From a checkpoint of a small transformer trained on Wikipedia.
Size: width 512, 8 heads of 64, vocabulary 40363.
Training: a variant of Adam for these matrices, 1273M tokens, 9223 steps.
MLP neurons of a small language model. Each row is named by its layer, matrix (gate and up: input weights) and neuron, and shows model dimensions 202-265. Each number is 128 + 32 x the weight over its row's rms, rounded and kept within 0 to 255. A neuron's up and down rows have the sign that makes its largest values positive.
A block is one neuron, or neurons of one layer that tend to fire together. After each block is what it responds to, as a language model described it from the Wikipedia text at the highest values.

L4.gate534 [ 56 148 116 115 121 134 107 130  90 125 120 153 144 128 141 104  99 131 164 141 196 112 167 129 177 119 127 168 107 171 138 124  97 100  58 109 137 114 154 170 124 103 119 183 130 109  78  99 175 104 113 141 181 147 124 105 105 120 113 124 132 125 197 127]
L4.up534 [113 121 177 173  78 183 114 137 169 168  85  93 181 112 124 108 179 108 145 169 168  84 133 108 102 169  74 149  85 198 151 129 111 124 111 133 144 131  80  83 138  99 169 136 105 109  69 135 152 208 150 151 145 152 156 107 126 143 117 121 111 148  87 116]
L4.gate1268 [ 89 156 177 152 159 137 125  77 100 182 112 165 148 195  97 150  77 176 167 113 127  93 160 155 135  85 158 194  94 130 109 155 165 112 128 121  97 148 142 110 116  66 175 130  92 134 128 125 128 106 176 188 118 127 206 148 167 140 107 198 156 167 105 116]
L4.up1268 [159 123 232  59 126 126 171  86  92 126 112 141  90  90 143 107 135 144 125 163 149  90 100 145 158 146 145 139 108 147 154 137  96 141 123 141 123 154 185 129 148 113 113 104 147 137  88 158 117 105 102 100 116 213 159  63 116 107 125  84 155 146 149 126]
L4.gate1375 [134 132 133 116 164 141  98 122 103 158 145 121 109  84  65 130 144 101 205  91 127 129 142  84 171 100 139 146 139  85 146 103 161 145  58  89 123 161  66 128 176  82 122 107  84 132 107  81 140 100 138 143 109 133 151  55 126 152 114 146 161 124  92 126]
L4.up1375 [106 136 111  82  67 211 187 147 117 166 130 139 118 132 127 108 139 134 120 172 140  66 141 112 119 164  91  76 114 114 116 157  95 146 144 131 175 165 159 169 173  92 123 122  74 127 102 135 180 113 176 168 127  78 108 101 103 173 114 114 155 133 166 125]
L4.gate2738 [128 101 141  78  82 110  67 128 102 116  95 148 111 109 123  92  94 120  70 123 118 185 131 176 125 128 132 183 111 167  92 104  81 143 136 148 140 133 125 143 193 133 136 116 172 127 122 104  88 119 134  64 122 213 113 124  82 149 165  91 140 106 137 140]
L4.up2738 [107  80 122 149 113 171 140 185  93 171 125 111  64 138 122 182 139 106 131 152 174 145 146 159 111 100  39 157 127 199 111  97 131 145 133  90 152 104 123  62 129 142  66  88 121  99 132 138 147  84 143 100 125 196 185 132 122 156 165 110 126  87 176 112]
Mainly at or from right before a university in biographies (studying at, graduated from, degree from), plus inner digits of years in tables and dates.

L3.gate323 [120 135 184 132 159 114 112 179 179 155 116 113 144  59 108 159 131 115 141 145 140 110 147 103 112 142 156 112 119 130 187 106  91 113 140 105 176 138  94 110 144  86 150 134  80 200  58 112 120 125 140 104 135 160 129 103  85 167 138 143 111 181 151 105]
L3.up323 [107  67 117 111 123 129  80  40  95 171 152 151 145  55 121 124  77 120 224 128 199 104 115  88 139 103 148 145 116 132 150 108  94 156  76 142 144 172  87 181 151 165 154  79 208 119 164 116 125 169 157 133 160 108 123 134 146 112  67 121 127 122 112 184]
L3.gate374 [169  70  88 116 111 183 163 153 146  94 127 142 103 137 132 161 143  80  87 135 156 107 134 144  95  78 156 140  93 125 147  86 179 174 130 129  72 100 100  84 152  94  88 115 149 128 126 190 126 115 120 153 157 104 140 157 126 122 137 185 147  74 139  81]
L3.up374 [151 129  72  85 136 150  67 109 108  79  87 101 165  92 133 174 151 147 100 131  47 141 117 150 153 135  61 114 100 149  74 143 134 160 121 143 192 106 141 124 150 109 150 129 111 191 137 197  81 102 115 116 119 100 115 156 171 102 139 119 118 113  87 132]
L3.gate747 [173 117  99 178 100 154  82 124 134 105  95 120 128 146 145 187 138 152 131 138 101 116 144 124 102 119 102 168 121 143 137  80 147 133  98 139 135 105 141 119  87 159 150 123 178 193 153 112  78 130  88 146 137 180  98 122 150 140  84 107 102 174 185 121]
L3.up747 [129 125 188  99 207  89 119  92 177 140 171 108 102 147 182 172 140 110 157 146 126 161 127 122  87 165 116 118 164 139 101 118  77 151  88 188 122 105 113 158 144 148 142 187 144 151 135 109 151 142 140 101 179  88  65 126 173 133 126 133 148 141 122  99]
L3.gate793 [ 70  85  99 131 196 132 121 125 149 137 126 155  87  97 134 131 106 129 163  95 124  79 170 120  97 166  79 124 146  75 159 114 149 125 133 150 113 143 167 112 195  88 147 141 157 165  83 141 109 158 132 141 111 129 147 129 132 146  52 147 126 137 183 147]
L3.up793 [125 119 104 135 178 114 147 177 115  91  89 116  87 150 152  60 139 177 105 110 160 114 156 159 132 154 114 166  97 128 162  72 120 128  77  98 149 156 156 107 132 107 154  85 103 144 155 139 167 173 142  53 168  35 146 150 158 131 148  90 112 162 103  82]
L3.gate1769 [115 127 101  93 136 117 104 139  91  73 190 127 169  55 166 181 140 107 155  95 189 159 121 113  54  86  93 103  76 124 130 148 210 181 101 113 181  89 118 178 139  99 173  96  93 144 139 191 116  96 173 147 165  69 146 162 173 135  92 138 135  97 144 117]
L3.up1769 [118 118  67 100  95 171  80 208 100  92 177 158 105 140 153 153  84 142 118 130 179  71 155 155 126 151 169 125 130 159 118 124  92 177  93  96 143  44 114  96 150 147 136 134 218 150 135 171 132 141 147 147 170 104  96 119 135 139 183 142 179 197  76 143]
L3.gate1972 [150 146 125 156 165 142 113 157  88 134 120 131 150 144 114 172 156 146  89 110 168 159  97 155 129 120 139 147 127 142 125 142 174 161 115 133 159 218 120  64  71 101 158  96  78  99 149 197 188 132 155 134 146 103 161 135 145 144 109 167 139 153 118 140]
L3.up1972 [113 140 127  94 148 112 132 100 121 130  45 181 105 183 143 124 178 147 178 139 142 102  97 116 132 127 166  81 158 125  91 138 106 127 188 181  57 144 152 202 129 145 149 152 142  64 109 156 122 156  88 198  94 160  55 141  67 128  86 144 121 174 118 143]
L3.gate2450 [110 134 105 119 117  77 136 100 119 125  99 164 168 174 174 132 100  94 143  69 117  88 122 111 129 146 133  92 118 189 130 127 137 147 145  65 141 167 121 137 120 121  66 123 132 129 123 151 175  99 118 130 108 137 113 119 115 169 189 126 131 120 109  88]
L3.up2450 [ 74 101 151 114 130 109 112 126 113 116 107 163 176 153 125 144  55 154 152 115 176 138 138 131 123 149 112 134 117  93 159 168 158 160 191 116 148 119 129 174 178 196 113 186 152 150 125 141 129  79  90 123 100 131  87 126 126 182 146 114 137 190 117 118]
L3.gate2737 [106  75 148 106 156 112  52 119 172  83 152 132  72  22 138 137 125 136 142 134 147 125 170 101 105 107  76 120 119 121 103 107 134  90  99 121 133 140  93  97 150 144 126 142 158 132 213 157 141  90 155  87 169 142 123  84 163 202 107 114 162 155 104 172]
L3.up2737 [150  98 143 158 176  83 156  94 125 131 149 186 113  64 107  88 136  98 153 125 150  96 128 112 145  58 160 127 144 112  81  64 172 123 106 162 150 149 116 173  90 138 127 126 111 103 185 160 116  97 196 110 178 147  97 152 149 221 111  97 143 132 104 120]
Second digit of a four-digit year (the 9 in 1957, the 0 in 2020), especially in tables, seasons and dates in sports and biographies.

L4.gate429 [123 105 130 180 177 150 123 152 199  89 183 116 155 128 108 164  62 128 125 125 129 164 150 159 163 116 144 179  88  52 117 141  61 136  62 157 140 166 108 169 121 111 103 100 147 145 105 154  51 135  75  89 137 159 159 141 134 162 146 109 191 123 102  94]
L4.up429 [ 56 142 108 165 183 143  95 120 122 143 118 108 162 134 141 139 154 114 129 119 160 124 136 155 164 133 131 122 101  94 148 162 111  86 108 216 155 155 148  98 153  99 101 135 120  84 140 170 155 110 100 167 147 154  93 186 141 159 161 165  40 128 119 177]
L4.gate1264 [116  80 153 113 176 123 169 138  88 130 142 133 109 163 107 160 115 150  85 141 145  96 102 188 132  88  92 105 153 174  67 180  70  70 140  97 150 109  89 106 148  91 116  97 142 146  98 149  55 148 154 146 135  63 155 102 140 138 114 116 133  78 130 170]
L4.up1264 [ 97  77 152 157  88 168  97 165 143 101  81 121 164 180  84 177 169  95  82 106 138 204 115 136 108 134 150 139  81 166 146 170 137 118  97  51 154 119 117 112 129  93 110 177 129 158 123 104 125  88 169 156  99 153 190  87 125 148  67 151 141 130 164 115]
L4.gate1988 [123 145 174 117 183 122 200 122 142 201 211 121 128 103  94 153 102 164 149 195 164 156 173  91 131  66 115 129 159 134 106 148 103 133 113 187 101 121 115 123 168  91 103 113 123 135 140 181 121 148 134 162  60 120  85  65 125 111 145 109 134 112 145 123]
L4.up1988 [126  87 138  99 125 185  91 129 141 117  94  69 141 145 191 111  73 138  88 126 140 120 143  79 140 179 133  64 161 146 139 165 110 106 150 126 181 182 153 154  91 161  77 162 169 102 176 130 130 108 142 129 161 117 154  62  94 130 168 130 133 192 137 116]
L4.gate2741 [ 96 112 140 157 185 136 136 183 115 105 155 123 155 171 113 163  51 135 140 134 174 103 130 136 175 128 126 188 137 115  76 176  97 222  94 122 123 132  71 122 113 175 149 117 121 136  93 106 164 121 116 144 161 128  97  94  95 114 160 121 168 125 107 119]
L4.up2741 [ 93 146 159 107 134 153 120 148 146 121 130 168 146 165 166 147 146 184 154 135 124 139 139 133 127 108 116 132 119  91 118 102 171 162 173 148 178 112  93 107 157 132 153 107 128 121 141 122 110 102 105 132 160 148 214  95 106 125 147  98 143 120 153 158]
Nouns inside set prepositional phrases such as in order, in response, in conjunction, and digits of dates such as the 2 of 2008, a day number, or the s in 1930s.

L5.gate1799 [114 113  87 141 124 125 116 106  97 117  96 103 146  92  70 172 144 130  81 123 177 101 136 178  97 105 123 147 111 147 190 139 150 102  83 142 158 123 133 115 109 220 140 105 156 191 127 141 131 132  99 137 113 118 136 127 108 135  40 128 105 123 163 150]
L5.up1799 [ 73 166 139 125 146 106 144 105 117 110 110 206 118 142 187  97 125 112 114  81 105 145 114  55 134 104 138  56 194 197 142 147 133 141 145 157 141 102 139 156 126 150 179 152 124 112 127 195  94 112 114 129 158 114  71 171 110  92 111 145 150 100 107 115]
L5.gate2150 [124 126 118 123 167 118 148 119  99 101 108 116 161 168 154 163 176 133 120 142 169 118  82 168 152 151  75 148 156 143 170 159 136 168 129  38 194 191 100 172 153 130 112 131 173 134 138 137 152  58 113 114  94 118 136 182  93 144 151 168 100 150 111 134]
L5.up2150 [120 141 113 169 186 156  76  83 122 158 157 125  88 124 148 128  71 153 132 106 141  58 135 167  89  93 103 121 141 176 164 107 133 124 107  95 118 111 156 101  96 118 117 133 150 150 128 109 121 124 141 140 163 108  75 170  79 113 124 196 132 115 125 151]
Leading digits of four-digit years in tables, date lines and careers, such as 1992, 2020, 2023; sometimes coordinates and scores.

L3.gate162 [ 94  97 176 146 166 181 118 169 150  45 135 102 140  96 115  80 122 150 146 161 100  79 127 137  80 122  94 133 181 157 116 113  95 116 122 102 129  75 115 152 168  60  92 203 128 110 142 116 126 147 128 131  78 122 173 153 156 124 108 145 144 164 155 138]
L3.up162 [138 113 102 141 177  85 158 121 201  66  98 147 148  76  67 142 137 134 127 182 134 167 178 141 128 110 131 108 138 143 147  94 173 123 134 120 101 204 190 146  97 147  99  97 146 113 129 136 167 164 133 139 122 177  90 107 179 126 145 131  98 118 183 118]
L3.gate180 [110 105 154 100 151  96 100 166 139 190 109 151 111  68 119 192 125 110 148 137 107 171 160 128  92  92 157 160 111 136 170  90 104 151 106 115 171 139 181 182 117 103 174 107 147 132  74 137 124  71 141 108 145 130 129  75 102 100 152 129 126 167  96  75]
L3.up180 [ 63  90 156 151 149 118  77  70  77 135 142 162 106 111 204 158 112 110  81 119 170 153 128 115 163 115 137 149 128 125 160 169  11 152  94  69 122 133 115  88  83  70 103 126 183 121 131 185 103 123  85 195 181 151 113 120 164 124 152 133 157 132 172 153]
L3.gate541 [ 90 130 155 160 167 182 102  88  97 118 142 157 119 104 101 125  79 122 178  89  99 155 141 131 112 187 143 137 181  85 174  99  97 155 104  88 151 104 185 162 147  90 115 163  81 134 135 110 161  88 175 128 120 124 118 120 103 185 102 134 157 141 127 123]
L3.up541 [141  70 136 144 125 161  65 179  97  75  98 138  73  44 114 155 122 162 160  47  97  81 134 144 140 157 193 160 175 170 153 134 114 157 174 133 130 130 124 138 163 112 163  63 104 164 151 115  62  77 107 165 133 118 128 149  88 143 144  98 133 155 132 124]
L3.gate859 [121 177 166 143 125  84 158 130 104 102 197 119 156 165 127 120  59 149 130  91 139 151  76 135  99 108 141 117 148 129 179 103  96 138  83 114 121 147  67 118 129  96 106 102 174 139 137 136 153 166 131 163 135 118  73  52  72 108 160 161 144 133 104 112]
L3.up859 [113 110 205 185 149 124  48  92  86 154 108 115 176 138 184 203 108 113 158 172 117 148  73 149 112 141 162 120 150  80 163 100 183 143 146 110  83 160 134 141 185  93 100  27 162 155  93  97 118 105 100 120 146 135  59 127  33 111 103  96 117 194 154 144]
L3.gate1079 [103 114 141 144  74 142 135  58 152  83 148 133 110  77 166 179  67 147 127 180 152 122 130 108  89 155 148 129 170 114 133 109 170 105 138 135 170 158 122 113 133  86 106 168 143 112 112 109  93 140 138 137 199 138 118  77 124 140 134 122 169 102 123 122]
L3.up1079 [109 108 139 152 124 148 120  96 159 171 139 168 114 129 165 138 135 174 151 147 141 142 164 167 133 113 107 172 181 156 146 141 154  60 113  80 130 150  74 123 128  56 118 115 110 139 113 109 105 172 130 158 151 164  85  89  79 130 112 131 130  97 105 158]
L3.gate1378 [156 101 135 111 152 135  73 134 144 141  81  98  99 114 137 151 112 130 125 134 120 119 146 164 158 105 123 106  87  49 138 134 141 121 127 151 135  94 174 161 167 161 157 149 215 137 125 134  58 208 139 181 147 155 153 142 118 141  82 134 122  99 201 208]
L3.up1378 [160 102 163 165 112 123  90 127 163 135 115 135 147 116 108  77 152  71  86 148 139 104 106  83 134 154 138 166 108 150 137 147  94 173 169 143  98 121 165 113 143 116  81 103 126 101 162 178 103 103 133 111  91 156  95 146 167 201 101 133 107  65 146  76]
L3.gate1558 [119 160 125 143 157 140  85  82 101 131 141 172 138 147 145 122 141 167 135 118 111 162 181 152  64 128  85 149 111 164  54 118 137 124  95 133 160 170 155 119 175 137 138  96 119 162 117  68 108 119 202  98 195 153 128 145 115  73 141 138  78 142 148  96]
L3.up1558 [154 118 104 175 141  74 152 133 129  50 124 148   0 116 132 112 176 145 108 108 132 153  72 144 108  60 100  65 100 133 126 167 116  62 137  87 134 124 126  86 108  86 133 167 179 121 117  52 154  81  88 141 181 155 161 151 121 156 169 130 125 124 144 175]
L3.gate2625 [ 89 130 170 106 196 130 134 122 117 158 216 118  84  65 100 110 112 165 137 132  90  94 161  98 145 166  74 181 123 137 120 105  73 144  58 151 122 165 119 124 109  76  98  85 141 131 174 121 155  85 174 126 137 196  53 117  92 152  94 182 124  77 224 141]
L3.up2625 [135 134 170  97 146 166 170 131 120 130 138 135  89 119 127 128 140 171 139 164 110 112 133 169 121 153 134 171 141 137 106  89 102 178 124 116 138 146 133 103 113 124 111  93 136 145 137 141  81  92 190 136 131 111 126 117 125 109 121 104 139 140 119 151]
Fires on "degree", "MA" or "honors" after phrases like "received a bachelor's" in biographies, and weakly on scattered other tokens.

L5.gate1021 [119 169 173 163 193 152 136 104 109  99 108  83 131 137 117 141  71 104 146 123 148 113 114 113  98 118 171 123 124 119 110 127 167  99 161 134  66 120 137  97 172 112 123 166 113 173 192 165 145 174 123 118  61 144  79 127  96 103 160 125 120 118 150 145]
L5.up1021 [157 169 152 104 157  39  94  72 151  79 106 121  88 163 163 137 135  78 138 145 113 154 143 144 172 117 138 136 101  96  96 141  72 127 123 116 100 166 150  64  93 152 119 180  85 104 137 151 121 176 119 125 131 112 140 106  92 169 136  85 170 110 105 170]
L5.gate1279 [132 103 122 150 127 123 123 143 104 159 145  89 236 151 104 123  84 138 103  91 151  82 180 151 123 123 115 161 138 102 102 119 116 109 164  70 104  78  80 146 152 162 107 125 128 123 159 181  96  92 120 107 133 149 160 116 127 125 113 142 150  56  98 143]
L5.up1279 [ 99  99 174 123 121 115 114 120  94 142 139 169 103 146 154 109 106 121 173 130 120 150 105 140 109 175 118 158 112 157 138 172 181 177 137 109 160 150 165 121 122 118 128 120 138 174 171  86 149 129 192 142 135 145 177  83 154 127  92  85  94 147 188 128]
Last digit of a number opening a span or score, mostly years after from/between (from 197-9 to), plus table scores and blank cells.

L5.gate701 [142 112 137 105 148  99  93  95 154 116 157 131 109 128 111 109 128 168 104 153 161 153 157  77 191 153 106 133  44 130 142  95  98 112 169 132 133  92 162 152  62  90 132 169 135 161 171 132 116 113 155  80 153 139 154 112 114 136 137 114 201 143 100 154]
L5.up701 [ 89  91 149 122 179  74 143 170 127 123 134 102 110 129  72 116 117 182 186 146 108 153 130 131 149 147  93 110 119 101 132 154  90 178 190 127 122  92  87 144 169 105 113 187  86 148 167 151  81 105  66  59 136 165 134 131 112 173  98  93 170 151 111  95]
L5.gate1014 [118 100 106  95 161 114 121 177 120 131 115 181 119  94  96 153  67  97 120  95 158 124 186 127 162 192 160 145  67  84 190 133 120  97 174 163 107 120 108 176 113  59  97 171 162 135  57 126 127 187 123 122 154 131 103  81  71  99 155 156 146 135 168  96]
L5.up1014 [162  98 115 118  89  92  86 174  97 182 114 128 119 141 134 151 107 124 158 112 100  67  66 105 156 119  99 120 118 132 131 114 134  96 118 135 174 129 134 163 117 118  52 153 141 106 137 103  45 112 146 109 134  94 135 153 131 109 113 143 178 125 141 154]
Words for what a person earned or completed in biographies, e.g. degree after bachelor's, earned, awarded, PhD, military (service); weaker on scattered tokens.

L3.gate289 [139 173  85 113 175 111  99 171  96 110 169 102 117 118 119 180 141 138 190 157 183 176 114 112 141 103 129 161 185 177 108 105 160 184 150 119 144  66 146 121 122 110 105 105 151 157 107 147 136  74 121 154 149 116 175  78 135 112 110 123 113 124 100 165]
L3.up289 [132 141  84 111 187  93  97  84 141 161 126 158 147 125  87 106  96 128 185 137 128  90 104 122 126 104 121 118 162 127  66  61 195  84 175 131  73 129 147 148 149 168 102  83  83 145 154 162 135 147 150 129  57 185 107 116 181 140 138  88 114  85 154 144]
L3.gate994 [ 90 125 130 101 181 135 121  92  93  89 175  70 255 116 118 136 125 155 114 110  76 151 166 109  63 115 133 164 116 186 115 153 137 132 133 184 175 101  83 135 109 119 153 102 136 102 118 158 180 173 152 124 134 147 156 129 107  71 134 163 110  73 113 139]
L3.up994 [121 100 118 101 124 164 110 168 133 125 108 204 139  86 119 119 102 170 118 146 161 138 139 206 149 194 125 126 156  92 133 124 155 119 105 181  92 128 154  56 131 126 167 130 179 129 203 108 184 150 229  93 112  92 107  96 145 146 186 152 184 119 170 162]
L3.gate1171 [ 86 138 150 139 238 157 136 149 108 101 157 127 180 124 162  99  78 114 116 121 193 126 132 111  77  90 183 166 103  86 127 136  89 118 137 134 114 131 134  92  50 149 126 128 135  96 155 129 112 135 105  85 120 121  91 115 127  84 153 157  99 126 121 165]
L3.up1171 [165 112 144 110 161 173 156 115  68 162 167 178 154 159 186 161  70 100 141 126 149 121 119 132 150 161 130 131  85  81 109 124 171 130 187  89  82 161 106 114 151 156  97  66  83 128 107 120 145  84 137 139 154 157  75 123  77  79 144 101 114  91 142 122]
L3.gate1209 [ 96 160 171 132 118 112 107 152 102 107 102 148 196  79  99 125 111 162  83 112 131 182 156 122 168  73 156 129 164  84 155  97 179 190 111 108  96 105 106  97 170 136  56 147 153 115 143 121 132 219 200 127  61 157 167  79 113 199 102 161 165  99 101 160]
L3.up1209 [109 165 145 136 130 126 111 153 167  67  98 134 105 157 120 163 111 145 128 120 144 124 122 119  95  99 115 176 178  91 225 151 121 170  90 120  87 172 108 124 114 144 119 149 127  62 150 130 157 115 108 132 129 154 102 127 143 140 144 125 158 129 166 185]
L3.gate1531 [114 141 163 109  88 155 104 176  97 122 116 153 110  45 168 121  98  95 141 134 127 159 154 142  61 145 171 158 117  94 110 108 123 148  68 149 118 121 111 154 107 117 106  74 141  67  90 114  85 164 164 123  60 163  91 148 157  85  78 166 132  98 123 151]
L3.up1531 [ 89 107 163 155 143 116 112  70 119 159 123 155 179 141  81 150 144 175 117  83 112 113 135 156 180 101 104 124 143 147  96 102  65 138 140 120 155 167 108 146 191 110 147  97 112  98  81 136 127 102 139 173 137 200 175 116 188 155 188 108  86 120  95 130]
L3.gate2197 [131 117 152 123 125 113 120 143 159 106  95  79  89 181 149 100 110 139  96 153 170 154 141  84 159 116 124 129  83 108 192  90 159  74 110 152  92  79 124  80  83  68 117 147  99 107 108 143  66 133  91 140 134 136  98 101 137  76 170 143 109 102 104 115]
L3.up2197 [127 138 152 170 131 149 114 105 161 121 113 170 157 139  73 151  75  94 140 131 146 135  62 162 110 113 122 122 126 212 186 149 142 112 183 174 153 161 193 147 196 118  75 118 193 133 169 134 144 177 151  94 134 107 160 144  98 116  64 126  85 164 118 167]
L3.gate2336 [ 90 149 145 157 135 157 134 169 101 130 141 196 100 132 128 152 113 107 149 109 128 220 158 150  64 141 155 139 126 106  95  95 166 114 165 137  89 166 130 122 139 132 143 116 106 140  98  86 166  61 125 164 112 135 110 150 150 105  89 150 141 148 199 131]
L3.up2336 [130  81  97 125 118 145 152 112  98 188 116 158  93 131 100 100  54 205 232  51 162 126 139 133 117 140  89 155  74 113 111  62 171 108 101  80 122 103  72 161  93 118 158 117 177 155 224 234 103 171 157 132 111 109 139 118 104 149 112 110 113  72 129 182]
L3.gate2626 [107 166 162  77 129 116 153  79  99 125 119 115 105 163 128 176  98 119 203 130 141 116 122 121  83 124 197 175 148 132 104 157 147 166 133 100 143 157 100 150 145 110 141 136 112 121 177 133 146  41 113 121  75 113 123 144 147 180 168 140 155 148 162 130]
L3.up2626 [120 107  88 119 151 128 103 114 169 104  92 119 176 119  61 207 141 154 164 101 107 166 113 118 126 124 108  99 205 111 125 155  91  99 142 131 103 118 114 120 139 137 112  73 122 194 151 147 155 105 106 117 142 139 140 159 135 133 161 190 125  78 149 157]
The last digit of a four-digit year, strongest for the start year of a span such as from 1905 to, 2012–2015, in 1946.

L4.gate316 [ 97 151 152 122  95 169 104 130 108 105 192 130 119 146 168 139  34  92 125 160 126 112 158 166  28 129 167 102 110 126 156 166 145 162 125 115 193 151 157 124 171  73 140  86 135  83  92 187 129 105 187 158 163 120 118 107 111 133 131 137 147 145 126 128]
L4.up316 [120 129 157 162 109 137  95 157 135 139 221 120  87 130  78 140 113 154 143  71 138 118 106 153  77 109 142 100 145 111 144 120 136 152 157 134 110 129  72 163 156 185 108 131  88 160 138 178 140 160 134 158 115 124 133 121 186  77 115 112 148 144 142 159]
L4.gate2217 [120  75 122 175 122 116  93  93 103 108 255 149 127  96 113 170  93 148 148 102 123 155 177 143  77 148 150  70 105  90 122 197 177 171 153  99 140 118  51 122 139 157 136 149 149  83 145 138 141 126 139 112 123 130 142 121 137 111 111 100 117 176 139  90]
L4.up2217 [115 109  57 107 130 138  85 185 130  96 170 148  71 160 166 135 113 130 137 115 137  82 175 124  85 164 157 159  80 152 119 140 160 158 130 126 138 170 131  97 158 174 154  71 145 115 133 114 138 122 136 152 122 100 103 157 109 115 149 144 200 132 136 165]
L4.gate2496 [ 71 133 130 142 153  76 167 121 146 113 202  36  85 114 133 116  83 126 177 120 123  87  29 145 114 135 193 154 109 118 151  82 145 122 138 115 134 162 123 199 175 132 188 109  96 173 121 192 164 102 121 114  81 130 130  80 165 125  83 147 113 130 122 117]
L4.up2496 [150  85  92 124 144 120  84 144 176  64 148 104 147 166 166 186 105 115 158 114 124 104 156 137  90 133 123 126 132 139 117 162 145 154 110 119 197 125 177 110 137 153 189 157 127  31 136 147 147 118 105  96 126 108 156 113 116 105  88 110  97 114 136 138]
L4.gate2540 [123 161 114 135 168 119 137 116  97 129 119 100 157  99 116 164 107 168 139 134 190 126 142 174 118  76  90 155 172 165 202 132 147 138  99 162 113 103  68 151 146 122 162 104 132 101 150  89 148 133 124 137 162 138 130 111 104 123  65  83 119  58 119  74]
L4.up2540 [145 161 113 129 167 108 133 112 151 120 126 128 127  85 130 110 161 158 126 104 136  48 104 112 126  86 134 159  82 115 112 154  80  78 172 132 128 114 129 133 122  63 125 145 142 139 125 206 104 106 175 105 143 105 137 157 150 100 112 149 150 126 146 117]
The second digit of a four-digit year, the 0 in 20xx or the 9 in 19xx, in dates and tables, e.g. 2020, 1993.